config.yaml
n_layer: 10
d_model: 384
n_head: 6
n_kv_head: 6
head_dim: 64
d_mlp: 1536
vocab_size: 2048
activation: "relu"
norm: "layernorm"
norm_place: "pre"
norm_eps: 1e-06
positions: "learned"
qk_norm: false
attn_scale: 0.125
bias: "all"
tie_embeddings: true
parallel_block: false
extras: ["capped logits"]
init: "normal"
init_std_qkv: 0.0203
init_std_o: 0.00455
init_std_up: 0.0203
init_std_down: 0.00455
optimizer: "adamw"
lr: 0.00095
beta1: 0.9
beta2: 0.95
weight_decay: 0.78
lr_head: 0.00911
grad_clip: 1.0
warmup_steps: 361
schedule: "cos"
final_lr_fraction: 0.1
batch_tokens: 65536
seq_len: 768
doc_mask: true
train_tokens: 300300000
steps: 4583
dataset: "wikipedia_en"
MLP neurons of a small language model. Each row is named by its layer, matrix (up: input weights; down: output weights) and neuron, and shows model dimensions 208-335. Each number is 128 + 32 x the weight over its row's rms, rounded and kept within 0 to 255.
After each neuron's rows, "fires on" lists the tokens most often at its 100 highest values on Wikipedia text that the model never trained on.

L7.up1410 [193 134  97 173 168 151 128 152 118 131  99  85 159  99 173 129 122 101  97 143 102 117 170 133  92  61 154 156 136 104 143 100 162 152 182 129 129 118 185  95 133 138 132 184 129 187 126 158 140 137 104  50 123 118 107 140 176 143 110  89 147 113 114 149 148 165 180 120  76 117 142  75 185  57 149 121 138 133 154 171 112 176 180 163 179 104 149 107 127 172 131 103 114 160 105 115 108 128 116  88  84 145 137  54 175 148 148 148 143 147 198 147 164 164 132 148 107 168  37 157  99 116 137 154 130 161 172 105]
L7.down1410 [161  94 139  61 135 149 162 135 135 159 163  94  95 158 138  77  88 163 160 142 149  91 131 137 130 167 121 130 165 138 164 152 130 124 113 204 126 121 124  78  96 166 123 148 119  87  90  99 109  75 126 103  59  88 218 121  96 131 185 169 135  84 169 184 127 165 137 120 179 100 187 136 168 121 133 142 165  53 159 148  97  66 103 160  97 171  83  95  95 136 138  86 133 111  87 164 157 170 140 159 114 141  90  74 117 132 104 192 101  58  71 174 166 125 134 118  78 120 160 159 124 124  72 126 133  64 103 122]
fires on: "in", "et", "t", "di", " and"

L6.up473 [144 127 103 166 178 190 120 158 136 101  99 161 134 164 128 130 125 113 134 157 128 117 151 117 123 146 116 149 137  73  92 141  81 111 108 148 149  77 153 124 137 118 122 175 138 139 143 161 155  88  93 105 126 151  76 126 171 145 166 169 102 159 141 114 137 139 143 106 127 128 163 150 183 124 119 144 146 124 157 149 112 138  97 158 174 109 141 117 102 104 168  79 138 172 126  97 125 188  70  94 178 178  82 116 159 115 121  89 119 156 199 165 107 170 125 100  76  50  83 116 152 142  98 122 163 157 140 169]
L6.down473 [133 128 106 145 161 183 123  85 149 135 148  56 147 133 113  96 126 163 146 140 157 151 136  92 134 113  76 140 126  96 171 178 128 136 168 171 164 118 123 122  82 140 129 148 137 149  83 111  97 108 117 113  87  97 159 121 145 168 138  98 129 124 139 115 128 123 137 101 118 105  63 175 138  53  84 126 121 167 143 106 119  67 143  84  71  62 118 168 112 156  97 138 109 107  98  96 164 175  96 116 151 130 147 198 147 159  84 143 110   0 135 168 147 127 139  69  84 192 139 139 114 167 171  96 196  96 117 164]
fires on: "t", "di", "f", " his", "st"

L3.up68 [152 128 180 126 122 125 104 124 188 181 106 155 169 129 121 141 132  91 147 133 128 153 157 126  97 172  78 163 134  78 153 137 171 179 135  81 145 142 134 131 122 126 126 183 108  85 116 110 149  97 148 133 122  92 138 150  75  95  62 103 128 132 178 102 146 194 104  99  67 135 176 137 111  87 141 123 165 157 148 106 158 105 153 143 157 114 165  97 154 114 131  92 145 105  84 101 121 113  84  83 110 181 154 104 103 144 205  63 143 162 105 124 120 127 111 127 124 120 131 103 112 119 145 103 119 149 125 152]
L3.down68 [103 137 107 138 139 115 125  92  72 134 145 144 126 161 109 108 136 116 134 145 133 132 161  76 127  92 173 120  96  80 111 124 121 108 131 215 138 111 118 137 113 148 136  97 160 140 134 156 137 120  95 106 137 158 156 149 125 130 118 142 116 124 105 101 127  51 133 128 154 124  86  97 128  97 146 140 123 132 127 120 182 230 134 142 144 102 140 172  91 157 166 119 125 124  49 151 152 125 117 171 135 120 159 155 177  52 126 158 137 127 121  65 141 147 132 170 146 113 133 177 144 127 164  91  99 124 153  84]
fires on: "-", "/", "---|---|---|---|", "ru", "u", "|"

L7.up203 [114 173 171 147 115 118 170 172 104 134 143 149 122 150 146 198 148 138  87 140 137 117  93 120 111 105 223 182 110  68 104 147 148 179 152 106 198  94 126 122  84 144 133 124 163 147 150 166 140 115 179  19 157 104 117 120 147  82  72 166 115 112 163  70 106 120 127  77 113 103 106 139  97 115 101 115 119 146 162  78  75 144  96 160 196  53 115 165 125 118 196  83 137 143 127  99 102 100 121 164 122 154  82  95 201 104 110  81 201  99 144 121 103 148 131 146 132 104 120 212 131 193 137  97  59 188 113 135]
L7.down203 [156  98  92 139 164 121 143  83 114 126 138 141  96 143 196 164 130 149 153 154 111 102  95  92 107 169 129  84 144 120 164 129 132 122  63 156 128 111 171 105 178  81 112 137 100  69 128  89  72 175 134 190  83 147 141 139 155 161 179  64 117 156  87 156 109 100  63  88 120 146 147 153 151 160 128  95 119 133  96 161 120 132  81 107 140 110 123 147 118 131 160  77  77  97  73 183 121 174 141 133 129 104 118 121 125  86 162  88  33 150 163 152 120 197 113  95 179 107 117  95 197  88 107 184 167  96 155 116]
fires on: ",", "man", "ers", "s"

L6.up1377 [150 133 122 119 117 155 134 121 107 105 108 114 108 157 152 138 127 146 112 127 172 121 123 175 139 187 140 120 184 146  95 102 103 125 191 110 171 125 133 176 115  90 129 137 173 147 146 166 165 176 159  66 104 135 123 122 116  92  90 146 104 124 130  88 133 110 157  83 167 160 141 195 142 115 135 154 105 130 133 115 123 101 116 165 143 164 130 151 141 140 135 128 136 176 138 112  64  92 125  76 112 166 125  98 153 142  88 144 215  98 183 125  89 107 123 183 113  86 125 136  82 212 135 117  67 138 165 185]
L6.down1377 [166 128 106 122  81 133 161 100 120 160  86 167 219 167 130 147 160 136  89 129 116 107 138  82 134 144 136 164 114 151 118 158 122 145  75 166 125  85  99 176 146 174 113 115  98  77 167  80 102 159  84 166 123 129 122 139 123 143 183 107 141 150 118 165 152 126 114 126  70 105  86 142 118 125 178  91 156  98 127  58 166 182 128 126 167 131 101 125  92 127  86  96 131 143 106 109 101 192 129 114  69 104 104 134 134 105 155 132 137 219  86 149  79 153  76 123 135 140 139 125 152 103 174 119 123 157 117  80]
fires on: ",", "%", "day", " April", "s"

L3.up279 [ 49 137  85 157 192 148 100  77 125 160 119 105 147 122 117 100 173 137 142 108 107 132 112 158 136 149  80 109 108  90 159 151  77  92 167 107 113  97 161  95 118 155  91 154 138  90  81 143 133 132 119 127 121 160  72 144 146 140 146 106 150 150 147 162 136  86 133  94  89 147 141  90 160  93 127 169 166 103 215  86 142 172 100 112 186 169 119 141 140  91 139 118 176 158  69 199 157 224 106 149 175  88  92 110 173 148 114 126 126 170 153 206 169 129 126 140 161 115 120  67 134 102 131 163 168 157 109 117]
L3.down279 [160 122 113 187 188 111 121  34  91 102 166 137 150 119 173  87 118 142  87 155 112 127 131 134 135 120 113 104 117 135 168 110  99  22  77 114 153 119 106 137 158  87 170 152 111  85 102 120 123 141 158 111 129 103 107 126 129 175 154 148 110 136  81 147 111 156 133 154 140 152 154 148 123 154 108 113  98 115 175 100 171 157 120 105  72 181 142 145 189 207 174 132 165 128 119 151 158 130  64 133  98  85  92 105 107  93  77 131 120 152  93 183  75 128 133 108  98 138 135 129 134 154 152 129 197 157 182 106]
fires on: " under", "der", "da", " like", " with"

L3.up1027 [165 138 189 100 154  95  92  89 100 125 150 161 122 146  66 123 125 139 138 125 131 169 162  64 104 174 195 129 131  99 122 108 141 184 156  95 151 162 133 143 103 153 141 151  95 132 124 144 154  75 115 128  79 110  69 133  84  88  80 126 126 136 192  98 124 134  79 109 115 128 145 177 128  99 119 159 137 147 121 117  85  98 146 128 125 115 208 108 164 108 148 138 141 117  94 163  83 118  84 113  84 105 146 123 107 158 171  46 108 134  85 107  80 125 105  98 100 126 139 187 117 131 118  96 118 108 169 119]
L3.down1027 [ 87 113  82 121  88 132 165  65 130 120  96  54 137 145 127 184 114 169 152 116 132 127 111 142 207  75 166 121 125 150  78 103 127  95 129 193 127 172 127 125 108 151 140 166 164  86 160 139 128 164 173 134  83  95 104 132 162 165 150 208 208 180 185 144  46 133 102 127 143 140 128  69 116 113  85 121 107  79 117 138 174 100 123 113 143 173  90 128 124 171 120 151 123 110 152 186 149 169 138  91  92  75 158  97 119 116 132 114  99 117 109  72 142 152 120 123 184 124 108 138 166 125 142  87 125 137 182 134]
fires on: "-", "|", "/", "o", "]", "'"

L3.up708 [ 82 131 178 150 175 184 179 161  92  99 125 103 136 150 156 133 139 142 113  79 101 181 133 118 148 181 195 106 132  47 142 132 147 193 116 135 146 106 131 169 170 146  63 102  90 114 104 110 212 142 100 130 155 204  89 149 119 104 129 145 162 152  72 162 133 164  44  94 124 143 205 118 153 113  97 101 175 112 107 140 136 159 148 133 137 130 153 132 107 152 109  60 197 144 127 186 136 255 111 148 100 138 119  97 168 177  58 139 133 167 143 117 167 139 114 148 143 155 101  60 123 132 143 144 110 144  89 123]
L3.down708 [187 111 151 129 123 148 116 183 195 146 153 126 147 181  59  77 144  98 122 164 158 132 129 136  91  93 155 145 136 184 148 133 112  91  78 172 133 142 194 185 130 131 154 124 151 130 128 108 112 111 125 131 156 141  83 131 153 174 145 139 113 125 150 102 133 161 101 110 114 103 135 161  95 136  99 189 153 123 152 108 126  90  78 150  45 167 118 136 158 165 154 140 106 117  98 210 178 166 176 153  94 123 134  71 139  84 168 160 100 193 116 163 143  97 149 172  78 159  71 134 150 167  93 102 153 115 110 127]
fires on: "ent", "pt", "van", "t", "da", " under"

L7.up566 [ 77 141 162 194 165  73 117 132 107 130 149  81  78 155 238 155 133 121  93 116 125 131 128 133  77 130 130 163 185  94 145 142 111 144 135 123 114 150 138 106  97 147 100  94 133 172 149 150  76 138 100 100 123 132 164 120 105 188 174 119 117  78  98 129 127 145 166 103 145  88  99 103 136 191 132 105 172  87 117 103 137 159 159 102  86  95 158 155 111  56 126 122 167 153  69 131 133 142 103 166 141 111  94  90 135 111 118 141 148  89 167 148 145 192 180 119 134  19 138  77  87  56 170 156 123 170 119 128]
L7.down566 [ 84  74 112 122 127 152 104  75 115 118 185 154  51  94  85 143  55 109 117 127 109 137 127 151 157 131 180  93 122  61 152 135  98 144 159  74 167 107 143  88  93 118 125 148 136 102  31 121 145 175 159 139 152 151 162  73 128 115 103 191 121  71 168 139 132 116 156 135 149 111 110 159 150 145 211 145 145 143 108  84 180 104 156 127 127 131 166 195 184  93 166 135 122  86 135 117 130 121  66 104  82 190 105  90 187  87 149 140 129 145 133 150 141 153  91 112  72 126 183 119 151 154  94 101  99  99  97 196]
fires on: "y", "ce", "t", "ward", "emb", "s"

L6.up1219 [123  95 151 124 117 161 157 163  82 163  83 108  98 124 150 122 161 113  83 153 121 182 104 206 144 153 166  94 150  80 120  95 127 109 148 124  70 145 155 101 151 107 123 197 110 155 105 129 174 124 159  89 144 113 152  88 105 132 177 141 144 114 148 120 137  75 147  93  95  72 170 124 131 137 110 109 130 199 160  97 138 177 123 120 155 200 144 138 108 136 128 112 115 126 104 115 114 146 159 177 171 132 105 111  90 126 157 176 150 150 155 196 194 143 165 145 135 109 139 120 139 122 105 123  92 188  92 131]
L6.down1219 [ 56  98 139 145  88 147  77 162 160  81 164 153  95  77 113 170  84 104 119 150 195 161 148 131 208 193 109 159  95 124 145 114  86  92 121 127 143 136 174 148 153 189 136 124 131 161  83 114 144 168 192 120  92 133 118  93 112 121 153  72 163 111  64 115 156 100 139  86 114 174 100 110 118 151 124 136 135 140  76 106 131 104 112 144 164  91 180 184 168 101 158 180 151 143 136  83 172 121  50 125 134 116 143 106 159 105 132 148 133 111 154  81  71 134 113  89  88 179 122  96 175 179 162  88 122 137 135 190]
fires on: "d", "t", "an", "et", "st", "s"

L3.up1144 [136 122 138 152 117 122  98 130  95  99 127 131  87 148  92 120 173 135 137  88 110  77 105 155 138 153 167 149  97  71 165 128 151 122 132  82 144  76 140 134 124 100 204 104 172 157 145 134 165 132 131 110  82 178 122  60 128 103 109 136 122 106 171  87 136 150 118 125 114 114 122 126 131 142 113 119 124 152 137 138 120 135 139 155 122  92 128 140  92 148 189 117 177 141 106 158 121 105  73 198 131 124 166 132 172 149 134 120 146 101 114 142 128 154 162 135  93 166 160 157 114 152 136  98  95 126  97 152]
L3.down1144 [172 120  74 155 200 180 117 152  84 135 116 110 112 136  83 106  89 167 117 114 127 156 116 113 108 104 136  83 195  94  82 118 128 159  86 146 117 184 167  35  88 159 125  91 101 123 152 161  88 122 123 146 130 116 124 158 158 142 121 102 140 129 122 159 126 102 134 126  99 137 103 113  72 183  55 165 148 128  86 140 126 163 154 140  87 121 165  79  83 203 129  73  74 136 137 160 163 107 183 119 207 131 100 105 103 106 153 131 137 161 151 179 149 132  94 117 147  68 114 114 157 148 172 177 160 174  77 176]
fires on: ".", "\n", " 19", "t"

L7.up571 [146  98  80 120 127 149 103 135 115 132 109 155 150 138 180  90 215 124 157 145  98 137 158 106 141 141 142  82 130 135 136 127 162 105 132  86 138 136  84 150 116 166 146  67 100 173 174 101 160  62  86 135 166 114 119 104  93  97 110 151 154 120 165  96 211 119 185 152 174 162 153 133 143  89 123 114 194 124 180 110 113 159 134 138 126 123 152 142 189 122 120  71 136 139 127  99  78 138 128 139 158 170 120  92 107 185 169 165 144 157 100 127  82 151 109 132  93 136  93  77  59  82 124 121  39 151 130 161]
L7.down571 [146 154 154 146  90 121 102 116 135 108 110  77 162 154  52 119  84 152 116  81 145 144  88 117  66 129  99 113 126 154 164 139 144 102  96 138 101 175 124 186 136  89  80 141 196 195  52 156 160 117 122  81 139 147 110 165 143 131 141  52 109 158 149 113  79  74 133 126  90 115 129  95 129 135  64 141 144 203 123 139 136 115 125 112 164 110 108 162 124 124 136 159 172 142 128 152 147  50 134  64 128 141 167  96 116 129 158  61 124 138 189 130 129 136 147 113 122 113 142 118 129 194 132 141 139 149 136 199]
fires on: ")", "re", " (", "%"